config = dict(
    hidden_size=160,
    norm_eps=1e-05,
    positions='rope',
    rope_fraction=1.0,
    tie_word_embeddings=True,
    parallel_block=False,
    init='trunc',
    init_std_qkv=0.0693,
    init_std_up=0.0693,
    lr_head=0.0066,
    final_lr_fraction=0.02,
)
MLP neurons of a small language model. Each row is named by its layer, matrix (down: output weights) and neuron, and shows model dimensions 0-159. Each number is 500 + 40 x the weight over its row's rms, rounded and kept within 0 to 999. Numbers have three digits each. A neuron's up and down rows have the sign that makes its largest values positive.
After each neuron's rows, "fires before" lists the tokens most often just after its 100 highest values on Wikipedia text that the model never trained on.

L3.down67:436450516484495465499535484544501433568451462524497503505435569470453500468540489534487480450544548521534557548493530510536457418459406501519468510465495550510466529515455561459493526519403518463482604482500502535446486500508517489508423444561569470511509533584548525523499557437511527526474478466493467502536482430584473509389457462444452509453498524473402499478459517480495498546516533456526498444550476499515475465534445529497519494492490586491477544487507489456461464510486424
fires before: "et", "le", "ar", "an", "o", "os"

L9.down221:503531506465594536526477536501539436505545532484461540489513526396508455476505505473543483483439485449457485470456506458499511489532457518497456426531535564517429477497474457560531538517488490547586520521484518556490464436501494484540577515499438478434530511417496563519508560508536412574520463535545523593562510482529515482534523514480526571510567477539501497479556545543579490421532509484545461469478459555484491541500471514503503511498512524575527427500497543455493448505586433
fires before: "\n", "bor", " the"

L3.down341:461534507456575505488516511556541496494444539444492534571553527474503521556528529457555512510534617454498529540540480554529542468482502442545490515475531551493459493418497487475568457481458480534487586561513485472471493530546517461560505508547502477441535469553539517492383467565560536516525457535518462544469540479496457502443488458513506550594508540482484511411570569497436500453450562459534459513437468540484524455498513482529435514548493550463497525498524507474545489547519474
fires before: "ed", "ite", "o", "it", "ar", "ing"

L3.down430:490482570536509536524522436482580485388521523478531538464529580519526471463395538499504576520460564513550517468501532503553544461525535538433465489495568499553531503482488595546492519510500462443477581518542517516499487516467444504561491448478475474521409512564532515494570575522482461512505489515433493516486534459522483535483534453544467588498552517526426521522513469502479513441503466504510473471544425483442518498537586504519511502450568498440492562514561483473484533517531547
fires before: "\n", "-", "ov", "The"

L9.down590:502481524466491445446469508464477527470546444458491516444512481520450420503515513505483412492530505456507486469481533497481518504497490562457429546465511446454536512480451512540518500483546530496462551440549431563464464515503550432465485574543524525511589578530478560405542485452545395552482579512516466495488474585512495494498533490455523491487513528535493458446471603512517510473523506474490517511476492558448498466595405483480520492475528524496441572486548527502523410522499518
fires before: " to", " in", " as", " for", " by", " with"

L8.down613:455518543471501512489491440437493483563451530478498470528404576533523496514471481510510533519477566567478446458515501544552508492499530604550433562566530499499486464494500480544500503542548511545516410554501455509493493549499548462581505513547445515521488478542507544494423490481508548460463510470476453463473500615577480496544480473413474504455501544497478506557505521535463509511544529503513446508472467433474451508522473445530416428432553468413558523505515525449497512496485558
fires before: "ro", "ta", "ma", " Po", " Ma", " po"

L8.down331:508573520502516499488529536494502506600554530481499514525463552534516471522435495484464487505465618483464537507493425516467495484468544538521491437576436512496514486430503476485504514466518520580505518491500582502529527505509550491439481562533490480481539471451474457550533502537544439503498517445513512476591543621561449477515522570550469452495454489521519532532393524542514526480472528481547493464536468452470461490469529438520521488404538504533516544490478608431497488535537534
fires before: "in", "on", "man", " In"

L8.down469:563560511460535479513449521488550513475484505496549502449412556532456416460511440502526526470525522485420520539520498495481506460545458480584465451482595534466570442502490478466498521533484491557453498513532538471525527517525484450499548492578586559485429526458529538459492492416494466516450482479471514475495523517545473529492502496478469498515481552501519455531407531475558536430439527525504493600558599490498541500493513517585532561473530535487438522524452448464537502468441478
fires before: "li", "L"

L5.down93:479563610531499494514487495517476470498551439461497505486479491517413494531495487516530496484497560466456429532557514484468520481504559561432548441526584563527513499502496500553462534492541589516443487522415506484552495490393496530575527453501535483542538474474573490519512463519474538506543444519490529558445498609521521496484480393448506526509492516581469416476483545494520513501519536456521537529529513535464478556539485575494541490495487498445468472487505513499545472610481508
fires before: "mp", "ach", "le", "ch", "e", "s"

L9.down486:516565414430496499447504542489498494540547464475474516528566436494522476483532490468522465559489514449439565558460553553518547471464416545431496464530467521521453499507474513551465517519514509523478473523526516475526482576455498540430453436543549479446460487517547551487433472514447425462489441437525463479495491504511530496503548554517590470421514480526508519481476500602527469485523488480457481503442539515514438490515528493531510574539438487586487529558525530497401460467542547
fires before: "==", "=", "===", "S", "The"

L9.down474:477442472555498498541480516469536514521499505550523449567446484477432508459554414443513511484550463504527482472556464512505454575462444499519512432480520460503443516510456460483444499504525547552581440431515530500531527555509469541437520470425502566485459404466462449452505529494442521511473626511531435535457477449526442539444478503564407505534527520442464473554523516501486482436548501512493515455526520510535497575465484511547528496512477453479531503503522547523473542453556461
fires before: ":", " |", " not", ",", " in"

L9.down387:565437523472443418481499549510503502493432511452481508518467469508463510581520501508488464492519491558474522450541435430492515490501462528486526505549448529501449547506511552531472469446443503449524524498531537459522464435456474493520587529521478507495508495480471487416544442446524547494549367540535481592475481422526517543486500498535516542443441495515517539473509533509565465491572493504513441493459488479527556527546581469534569567543536538560543458478501491458503504419574485
fires before: "\n", "r"

L8.down87:536526499481501479436488553493526516560555433489496528407401545568469441522496440507576503579479465564525531471514511513522555504462532497515495552572547506461567467444474541484524479461550562558509507519567462481458477513511540466494498507522458520498499444508488482524488495529559505553509583538532459501443550553541476479434485450489502594504449577521496527469501463469433537486483481436503492440463457508437499495525507456415504461565488516477596499471504489421481460492456533
fires before: " is", ",", " (", " was", "\"", "."

L3.down356:483490532488510499525415498562554530532531523456529528523470580475468507443468541530537470467563553488474524371520494477503453538471478493552428502426459492494481521466499499501497494435492477496509577544516544534550504514519497496526463566454516476489547563484459491498558383495561507482514486547463488540493535487519432509500510559523483505459502445459520494458449448403441483509520492420542483509448564511463536528525471520522519509384471524569518487495464559458475545401533518
fires before: "E", "ed", "q", "-", "W", "ing"

L6.down415:464494500531474476509549512500500540483464515536502511468528515530445415469502516514489535495480474503531503600527502507552479590550509544466577495527434455521512485532464558412465488461485521439478438431494522493477487489468536587493489493501479485449505569590508486525481518437473525558568565469451457514476505480581477494500555562502377518478404555443538523528497463475538531446536494477455503516497529564545431454489508466488464487529518523463536513568404531483456500520528553
fires before: ",", " the", "\n"

L6.down269:576478540506436478477477537501444552492443405429545504482513538596479529530545500518545485547540566496514493524522535474454511455483487383523494557535473573456512544490515480540522513553435496524529440578498513516537539554554499493423536528512499471541477535550447483489536498486498448491466490422558541573443534415503537486483439549466469563493478506529553561452502495515541490499511471459529439529524512503475525507464525517483480458510538484542537500509530534433537438501519386
fires before: "d", "min", "am", "ler", "op"

L8.down524:507510500481529449533565476534522514473440496531539518501476556553469555535444534453501514500520489524448524471419565554526505526480503457529448466510466510523511484475548507471504447509472527447503449550559537368513527466569503518604512536470473502527458470490427459527509488482511563472439589500503493454446474505440530452496565475515492579490532516430577512521533475496486500451493552523515492474542531521524483530520508536539400436477446521511441436583473583555453540498484474
fires before: "u", "ute", "ive", "or"

L9.down291:494559534432497488485494491477503520546476463513486466525511565408526526486483468486516446464490487481505460497452509482498462487459495516535436543551510541479474542509527465420486536497442519522512553514452555506505564406546476451425561441506517506431489534488467477477542500431512509521373446506379478463506543497499528439510445519430522433482523431583473512469451493539547550495537512530537532530576516502556489531457480512461591525504495483544412495457501509514573479528489509
fires before: "et", "le", "il", "ar", "on", "an"

L5.down137:505436513482495555470519507521549528530528559483571491543466502570555491449453494519416439518593463433451530585509490543465584461451516521503445512471488504519501511509481528450553576533481458545524490491523548506444406439550517528445489447495481502428493504489498449500450463558444469506429463450510445483497467496535525539476547461456571512514470431553527549495503478527447511455436437476515446560529435480437529541561494520483466514520474535510465472501475553496511466433526532
fires before: "e", "ed", "ci", "k", "pt"

L8.down496:543461537506482561556492493461471486486507447462500522435473502455488466496467515485471536463525495516492541496511551528463473514543550489553518522412477484550528492473467553533548559483514489575507523566443522512497489509577493469477461520467504484429467518446475500531555502574446581467504621497502538471477547496566498453469477423466500514533512504496487433537457491508485620438413454491484459468478548472472514540530490523518575480427568460442421544473514459486603521496511523
fires before: "-", "\n"

L8.down16:498496510529508481445537487490399503512509516524480505580423472562494508592564534509466479559520498496493463434506536472482535468509443512447489502552498516523549509474503589455514501452500537460489495488510560498499521471432465521486491512486584541499466464571460513450469398456406536443552557544542517449452503439512501617459474525439508475471505476496504555518521519474555496515496462418466527538430527463510480510522493470540512388470496507494579552531551442487534512512513528
fires before: "s"

L9.down519:514487582466487495484478548549489535514495517448567512510463484577485497550474557530486503491464470510544552541468575518507548495496510579521469562429458525492551426493521573414562505452570518479438502431507459489507541478554589510513499445482501531457500428506505460547603413456515512451423498460469497493554494501521564546510507483471572516474488405519484457449480552493476479532503445499577487508493484507469511494530513517526517488561528479517525450515501486539569549437513574
fires before: "ation", "ated", "t", "ations", "ative", "ed"

L6.down584:444523549515466481478511468511502483483497522549572503451485508627471503468463566531560542446477548482499552500466578503495553496414574557488496497549529513509546539526493509513506484425513579444517444568520493536551530502531535489473456516450414498485503438489486518500551535457459493555465582504539581455483528535502488471551546473467445581498462582484525496513508462435512531441476526515490534507427536545488521498454515515530519496415461460465525545507526480475474471545429431
fires before: "==", "===", "In", "The", "B", "A"

L9.down199:535450468500484501517523469489553542430546540428490559540480564585531494559495547505499450521422432437469410505522500498497495526547519457542545541509506473442549468546552525471487552656436492505456572447540520477405573423475421505473531479551507531490509471514459540504507524527514481504458493496471445502516515506501473531480522495528464551536471430440499500504522604538512511498440515469482511536507487507507513473462524583503494530523470522522505487597525489493470506539462517
fires before: "ol", "er", "en", "ed", "an", "e"

L6.down531:537518483541395469494489548519547436522469554521556467553508495503518466568507479453496479487519492409463538546524453460443567468508519498511562497544441516484590495479502527451566532532480598595441478494499519564513496507592508428465515437572490472472523460505436472538478470515515475493494491491442550500483560546534507501495487476470552483466488478496453445461461494594470493424510494499588472496502462471474436475512451502468539511506561395515507493496466546456453497507540523
fires before: "il", "in", "ated", "s", "t", "te"

L8.down65:491554570458473480514486501520456577519463482468476526534451501483522546530441455523510482544476583539475534513508501507505455503564454512432480499514427500515422434456434423455495467501500497489473493531527533524518474491511519506468417489491462471443492470461491514575518522501485520497432441492460448476575530551445431476622520519559506529501519495431435496441437531624483479457546525436480532508518521502452543526509528445554474526524487518479533455522580525460532491560435497
fires before: "y", "z", "g", "en", "-", "ed"

L6.down412:477474531483479520547541511474497500438485520432515501542434562584491496582448480510525566440480504531526452537464505516539445481510545451510552510494529494464514497445444510532457468399574571512495451500553508527496520500478536487547418525479446450509510539550566560507542553421514431534431590509571517518493453557494444514539531532455424543479503459480480508522486496512509516519506494493488406559508451484467476428526480510560523503451463510462481531429518440455482536482486430
fires before: "==", "===", "|", "=", "-"

L5.down593:550586485527515515544405506474406503453492444484497465508488550472537488536507495467485539532576500500477497479448518457423536510453552438528464509483472589442536471498454512512478478453494511517475526486498463516496431444529477510454496465486518507531496520566498489583422548528475492485506514503534533469477482472434612496473435511539441501520508481499534419551486554515473554542442520560499424453457516483532556559506533473561547513421478530525472512497559416530568519472518575
fires before: "-", "\n", "ma"

L8.down28:492494514493563524520498533444474518545445562510593461545499449487539474516501488532471503519461591491564419505529499511489539498528483479508460397511513408535479527472471482464575514502503537439470457434504502468547560441484573516506467413481505446479520448535542459505510471480567494439550433557539564475507490536560536518524548530444495491465544505545502586556509492523450511479453435467510404483537522537496480538559493544494506524550519526511494472503535499507427449534592505
fires before: "mp", "ach", "le", "ch", "ion", "e"

L8.down454:492479528590491489510531483437532533492494497486508478531488506502508511431431581524459518398467468411518505528484538453449461521530454550549534455466450435547532512509411448543426550525523523446476440483486511486515480456476418508474556524510502559437580507480518490459492430522433421484521490486501479516461426492523496593532502484510576548509514525573507536482523508536467530465484486549499476451500532480499444541504466579515473548561441481544509489500552428514511505416521502
fires before: "ter", "t", "ci", "y", "ion", "e"

L5.down302:556477480456529498524510507441458422475458434479437516479481435486412493469475490538483527452498530517540484502581500502593549554488465543559455512449567587481519469432479509477515450497488440479505504473449463578487474506519469449547455521520495487476472542465466514530512540526535443484487518489429519505479513470514486580531481560491449450469527453562487530426511588491554434506458579524499442427456507474476485533400457501466485515478498515526472531489501494416455509473549427
fires before: " the", "te", " For", "iv"

L3.down412:470544459554488596479534519529465468544534476446528570452467515528456430466541442439497518523560502479459521472527484622396464457483487523483525483513523542515455507503561513460563492494448502535588557546540529465473512477439537506488565489496425552524530600503561456468480441543457510511439467501456477521514517509545576505496505459462530534460488502490447457568450560526452457498482505455473571492510498532493495489493537503544502474470517467561492530489500547526525526570447568
fires before: "k", "d", "s", "y", "ch"

L8.down303:495555500558569551506564543463491508565495523502428555467511547526565472510536437470498552603508578487439514454500510542499532507536500490534505521624451464525473481501482502537505461507507523508513516539467548517483484531461487544444505492515530541449448473492530477535521496479549515509468527451598461492420484525574476559477492499491444581440489427496438539516474580557514544493532561498486550496543494469512443438535560455492468464443500520556556465558517474494550490525473427
fires before: "p", "f", "st", " February", "pp", "amp"

L8.down27:548496565489527435501515489481497463472449544514523520584498488548518503525519594520497486532499579508564512544391403490547553555512479460466534475559462466488514518525516500432538529430511463500482454552463441564487446509451449477486443525559499465426459479518502477457482585499512517537497408476498494534569496538502506517509526545548471466537537466477515461489488540489519514514503565483513576446433412550480549527517448460501456425516491558560479500472493549474488564480446498
fires before: "c", "y", "p"

L5.down332:478422492517502471499512512514484490548553523558428478567506555505506490516502556455536482478515511498456495508520542533535527477569541583550482455414499530496576430478555494494514538440565451459499540516358519434499577446444521498564562453555520526479535442575519542562484529546521475479506463578491522514534514454450522474490513508558479540505493485534499594555502504526547506514501542537457494517521511468511545504496543519548418538526529553498511441490506470558469548553545504
fires before: "\n", "-", "The", "In", "S", "A"

L9.down114:516495454535469552465576459462517539469431482449528502442461463447518518492468545493497479460472466526515469463524497496481490450523463489440480523490487527496570498543455478494496456445441520526522547513502491511516497415497560544558471506473539499556486556462432395451542460536509519459459525541538581499440430493499520524430471558489524498526454449539495526522463464548603481566474474468478525467497541556487480533583449524526551427489500448439499545568562430457542557547520472
fires before: "d", "s", "di", "n", "de"

L3.down243:473492523527484506477470507556490575473563487528503479504507565574508507507458479453481520490468544508486508615530539563429507565565543499476505460462472503591564536514473574510469570512489547460568526527471493495506505494508501510418478428502511490481551511475528553521496509553490556554509548554543571511555523482538487505399458465483534551524512494528500544468503521508523589422436489546570541517477489583497524535482575469442495510449458474480517466535548467593499477522510439
fires before: "-", "\n", "|"

L8.down390:483514434442512546511466549505508502533540498528526471453540377387537483506501490505547499487504461494460552524470488503523498515572447520410483481435508533504439422527495480520493489528508477531483480480497474537468406482491460514490483485463535527479518503423468512468470470511488478507550331508508484535481522404521513492488541497544486557482479470548428499472483551546552439534553487463557461488504495517546472470541480501429449554551465478544487415508491493506557457509495584
fires before: "\n"

L8.down289:560470418481497548475417572480465535504514441553461476554525370411547452485554453538502463533502437469424503518480473451487494542566431512551483494434504510533444485537535480566529545551480455511483493542471471541487413495506480504482507498549539500532502479448558490478422503543496535550527351485459442540538530465549491511455476528552544471506514452530494517530470591522538491508522476522517478529524482481500510473507480487478499566519474487503558448513540493454484473497530483
fires before: "\n", "=="

L6.down88:497497535443505448539479430522441506495598563479491526493489538621531471519515458448545494452547505549527466493504550473518419469455524459574501439556526460502600530455502519511510481456562487463483500523507525437539509525498489529494462516493479487498474512462516518506515538542512450497400637513486539446494549534477482482577505504522402522455529475463469438529500494437496521482476569508506482505516503468477501572548517449541510433430488478465476578547522479523497554501516450
fires before: "==", "The", "In", "===", "A"

L8.down458:507494415472540512482457588514504464501489441557471473467487407408526453469475530503535459497469453455463468504482494483470453504517486514483464501464512512507413465473474492530446504556449497564457521434489480553536499448471432498484539460562585470548482565523478480484473456601516499555523376532523490520505513409546515520427502530483540450515491458530519498464443518545546449562524494532486510458473524547494459508513486474489494525543496516545448399458454531483493554527552553
fires before: "==", "===", "The", "In", "=", "H"

L9.down397:510493478540526501505528517577459538551495501541489500476458533530568487529545478574497579526542591498460551509444493545501558482487466453491479532467510500469489469504549555470551491548554521508504494593497502493471498473541522561558472486457440473478523528479508524466529454556477493473485469391541438499517474482518443457590490497477509493379466498537592470557550479556517547471484510507547470496496498546448437507488440481527454575520493534478561451461532460567587559558498493
fires before: "ure", "ive", "ed", "im", "y", "ri"

L8.down430:500478468478476521463508444454480446524477503510504523504536527475414472488565537506542501499522499453487491414529500557543522549470595543531460514491440457494487550471492482555520436532486537578514567460533465468491504479478504460512500506455444514468540568480491542512504497438485423582500538507494531559497459511473446528488530537471474453559529529493422588520510504525501475520444508479385459490445454485484503430599521468490500504447559547579521501482452514381515482525483572
fires before: ",", ".", " of", " and", " in", " are"

L6.down399:490441604515467499465521434489519488497481502471534509553473557614421512562565501538489505495443565496505544497509471538448506517470497509534488523528481499483651517543465457530550534474462556460488529540465461478459532514510499434521524554521498524477539535518501484472562538457520441474589585496496503438462522519522538511520456524479476518462545438482453429540516511476478521439494509520527497511481450471479528493531542429507494426447615474491555538477518474541555517444504544
fires before: "\n", "The"

L5.down127:455465489462498469548501484510536523468473542544562412524495453494502516464468502546518492468563459491514530481522464470525441536506563497536487490549498503465556471490577523558471491421493507510525439462499497468519463492499529526573365471467498516439459412490545470429481514480487503522467435563424535535562458506469481519525427527537481499584545532422488474516522457569513537531500530554492503527508477489492411444491523590538467543499486484466507488516466416561472474411540473
fires before: "\n"

L9.down252:534501399528518528486515531513479489462501457509470450531533389444563492520518485489560479508544466503424568475496509499475457511558474480528464423519505520513518455506468515538539538523439443489497532542482459573509431465520435498496519463499586481439464473440503464482476504573510555503534400491414506525477544496557473517482504547471549501502515462606530530499493499534565409515464522550495474450476513541613493500463506531433464557529499499522438412531519509497515516517539509
fires before: "\n", "===", "|", "=="

L9.down301:481472540531535539459548491599497470435575504489476536497459522603518437491577470491481474514514500491590545432519490566508539556534535541479464554509514454511503462453495395518517468507523487533459585554529457576503508486479575551518501504581527461468547550491500483513536522506524468507532523491506527513467485492524421506455519486438525576539483551475471538498495446522532552563472487512529488478484390497447473385490546528435518502492509472475493539519514464539509478560506562
fires before: ",", ".", "\n", " City"

L3.down41:573507461490467522562505467523570511532495537525522521446478491478531545542534470473577501458509516471500516505500571507472468441460454504463453410490522540529504476514450516529554555457560489541436573501476553517490546422501527471432486521526596477450489471528466558543579485517515486434421499499510472500536510505501425469469517551475499491486475487544530509519494513423485477489521485457469481529565481520419594461465600512483503486530523455485462352565527533493498493474477538
fires before: " as", "er", "-", " ", "est", "ing"

L3.down273:532528535549530471484413497550494508537491483480470502520399420487497435443488545492503491579478547489446445523524528468483537510484530569466510458460514524439532500405535546463459505516535450543460514543453546521471540524475448493553477576537514530437570481463465483511525405470482508457501559478565463595485478512487479528547480459492480493500470495499440554507421456443510481470598566436499511520488472517492444475541533488510533444464550464568488468482495498499458523432550557
fires before: ".", "S", "p", "t", "r", "A"

L3.down213:518469493549514500523487407551487569572550440414476484543508438563465488455454491551551418473557519506541425553502538514481503507584528475392472436570483495508559447460495531481456524491518523486517478513447483461555558473500480439549509583504471465453502539471543465482571426557563518529512478471496465506507500542502563602478513493532494527496423538469503504502447449474548526491478511503417518439494489503478443498528461482464486484456528471540516501520448538486454516504466466
fires before: "S", "p", ".", "r", "ru"

L9.down98:509481485562500456510414553498597556495453449442559560517436495521507461508465492403503484526542516529517540509512511467488573495505530471488576412489494494469432441482539512453521546484488500493463551510458457549536545595489533579505549526471522460490526501485534588451486442529476441557537508492513480520456482498510453568553490546464504489500443503532505476470486508472542525476547502469476536517517524490489410484557471482503539496492510524472428486606477469395531462483587489
fires before: "li", "L", "le", "lan", " Le", " La"

L3.down90:490448544468356491500524517502510479501555415477476483540566509455535517563437451492557528539513513476529562500490519524475514499483470484476535472438446459479503429536436492460471492499503540450464426481565494526517485479424506514475521566504521469523503522549472434539524484477547480516432470429442550490489509489465447451529519420451494541503517507500549500500578501462493410497483563421485481500465450531451538483490412518517446521504533470546471542491557490438511528612521503
fires before: "it", "na", "ance", "ru", "re", "b"

L5.down528:452461401522440461517453479438510493449444542458526527451426574562529489472472498480429520465479499533482575503414535488537446466496538559533525505458450485456535512524536513503550526431510472499473478459524572478484443533465539479501521493534491513515494493513466537522605501523511426483522514546487509532492494519508419514517462513541518432449538485508457452413547420545470543429518498543486475461561484503528539475499493529458480486567570412538544459550482478514525483584476452
fires before: "\n", "s", " the"

L8.down109:542531405483447549486488577512512495532475424436481515457581396409546497526529548420520466541509417490461509508458446535485500513582470502509453467449506470493482503522489551536518477519468541530502491483507499513559449553512458493477491524514528549542485499498532530445469505484507514500484407538419515566534531455519470484477537527525575503522476456572489544468472554537551453536528537560574516484525495598532537541496506451505472599503460493545442433506523508513515543510483529
fires before: "\n", "===", "=", "==", "|"

L8.down497:468530510500503437442473523542432496547499470514504520566483512581460468528439487506586487507422535426532501505449540485454529435569478495462430446519502527440509492447461431488530503490470553503505534485549415538549558520493433452474512438423501493547490467482557453440443528486494479488540591486473472462455498535431498507526506484525559519407477578511493486497452468473533514516567421506437505537448534511514529437543513540449414524481514503551498471461457503476502500500475480
fires before: " in", " as", " for", " from"

L5.down216:464460516501493490583496470519531550551566460546473481560465524456506547493565581493449507529510504525516599482524552480504439516480527525513515610452447486473497529521509527552447535453526437544508493483525468527496471528494524529561573459513467472537513542412475442505543516441530494494578437506515529540495468512540507479513455475503485455499526461487537506445555493446450492561504539451552503515502508464485563540580482520540526449485536446457429602496484454589470534443487430
fires before: "s", "ta", "to", " It", "co", "or"

L8.down344:530452388508489531492504591476501518479504486501430482514538384330540495524554500475510448525510432498460503457490467450490517514580475510448525464498530536508387513510461526476541514522462491495494476455506479550534397486465472580481490448508531503524476516454494517448428449507495485556561415566479484523536513451525431464462534502511551533514486479518475534496541497535543458510515481531525487453528496500525515495530483534515507540582456470535509434450522517500489518475558509
fires before: "\n", "===", "==", "|", " "

L5.down354:456539555556481480485528401508516498505463561478589495482471615569491540488459460474504574493448591504511471484473533507510494445441510491505541502543484493505572515483514484480420527453574529512543485520545510498460514513520545456531479490473459494503506482540515463571560536458508542467463621450519539433484500553406527519521489486448480440560470492430547453524575491411460532494514483472502508564532554482468478523493537510490523441481517493482533582536519452535516451492497505
fires before: "\n", "===", "==", "|", "="

L5.down75:491555450488493450533528498492527548544527518497505465527494577568516560433457453561497468514441522506459546535458550428503513462506540474553525597507463542509493503492483519518535467457524459479470545423501453525476517517483426532549457445526369448447454478550425505447557510485549439495537551438475509450526473436423486560577500507494495395519510456533480470499511457482512535520441473513469549503436510498469475469521487504464523499541522488497497524475502399540541472464530496
fires before: "\n"

L9.down437:493464552430458475527530506542441534542584550450575507570476489557561480485493561523549557486490472535450481502485513464479560535424492474489517516482491512508524486531606506459522519511427500442431506472570436460562493458506574486401502484485503490472523492520498479523450513420533483448435461526554527469464467516548555484549487498430543528584519501510492448460533510531546528503528524494578468502512476535445559547494548512558537488501589520509470505579524484513520469470479561
fires before: "ch", "le", "mp", "ach", "am"

L5.down481:456519482509474514429443525460522500502590434565476431486523522442539465512454536542525545465517424478464456489507518484521550486577532505528509554517496469527452433564515499439526506499569479528508506546551547556511526558476467452501547511465514558539483522455517499503487500456465505558540632439460487409505532501567421462519529498510430584548456533462473562522477503513544478494468545548439504564483485521494489471509497540484461461533545527520507490428531457440486465539529562
fires before: "\n", " –", ":", ","

L6.down446:435457532498495572546508474474508424543562611541556484505503507621489512526518517470465489435452550474501510459497535513464449455498515489559498541576477469495556490536418490497494486507533539435504547521528474487531502463498468499492449500457398476515536541529490476474567480523440525577467568540513561458503496460568494507583511550485465555506538534467521543502553489406519541480534505516422574541486547526495503499524568492519520535465458471423523566495525483476465537481516482
fires before: "==", "The", "In", "==="

L6.down66:502462585492507468465500450471462425513473576445578503509458629607465464487473515541500585475517605547544498520494512521523546511419531506500521483499489534532578498502544443464469503441481551505492460521503553445478559507537555463509531545475451479444492485497450467558552491488460520467500590452481507525506494505443486505560487447476501509503522520445493494480548544416528512468487495433502516546530527466464500525501529494599495510482538524411544576484473470497495534482465504
fires before: "==", "===", "The", "In", "="

L8.down270:517475463532477533533452487521502477504458493497460476588471504479560471514424460512502497549577470460494496526534488533539511510425516474540480514550479526508438453463513552543492505559501527485572471482514451513530475527467508503509413445470496498440526463454525536501468557565487538445497562515509432464424497449435462389526472472463481505474472578600519490540517480550527492543463478501393530513513513552506446520527516487517431463496507418550604528492466483493495420474574487
fires before: ".", " and", ",", " 19", " in", " of"

L8.down439:481490460490462413525457422559478537547512532467603462536536530550451572525494469566456546495442506558541471494460429464470493516421548472444480496465528489486529507443498521464460490505566507475469475475472473472477500547497472440587525492447492497517533529570495434495525481439508492544516395496503519416490445513532472557522441431453464491412541563492514531477498490496488567543506525448492500541487555578489503554495507473538545470446490469484496545590485504500521453455491516
fires before: "s"

L3.down93:516466464482502523559502436541509520517481538479486502523502575532517535475514528444458483498456531402507478486550443510489547449490530455444498505484453553479427493475493507504565529468580493500518555450549533511570472550469502529529455515485413489483542537519523546473523507538547436531529577504521507524516486536544595579466495426477466545451587490493519470508500482572434533485479472572542542432464451487546467427470556567527520463576496453560544551541526502507471474532452459
fires before: "\n", "ed", "rect"

L9.down205:519485430451532549568446540519497488489499429564497478518545413379499498556495492530473453472470442544497485387501492458521511478564485530460490534455466517520393462456549522470526484543496526523497453454428497539505495502470499523493508486488536565484468479457477474512447456517452533490500372560512501533528529428506508559496504511466546486483486459527491531511485556553548499502519460504483456500488492501502590483534486501479553613495528468560469448474495530418538515491574536
fires before: "\n"

L5.down356:543536506479514493467506526517488537475484431458558548551478464463507447557540543513472510506491509539550515498502532459536537544518567434485426487520443452473494553521419451519497493493559498493497557522548497525460441488448549548523556531517431558467484472505541461458484566493442550510498573486444454503583539564504526524438500519479535544469497572388537444503518432531545515509456481477450473535383556508515452454440501481475463469513555469444461554508555469477552499508517522
fires before: ",", ".", ")", "s", "),"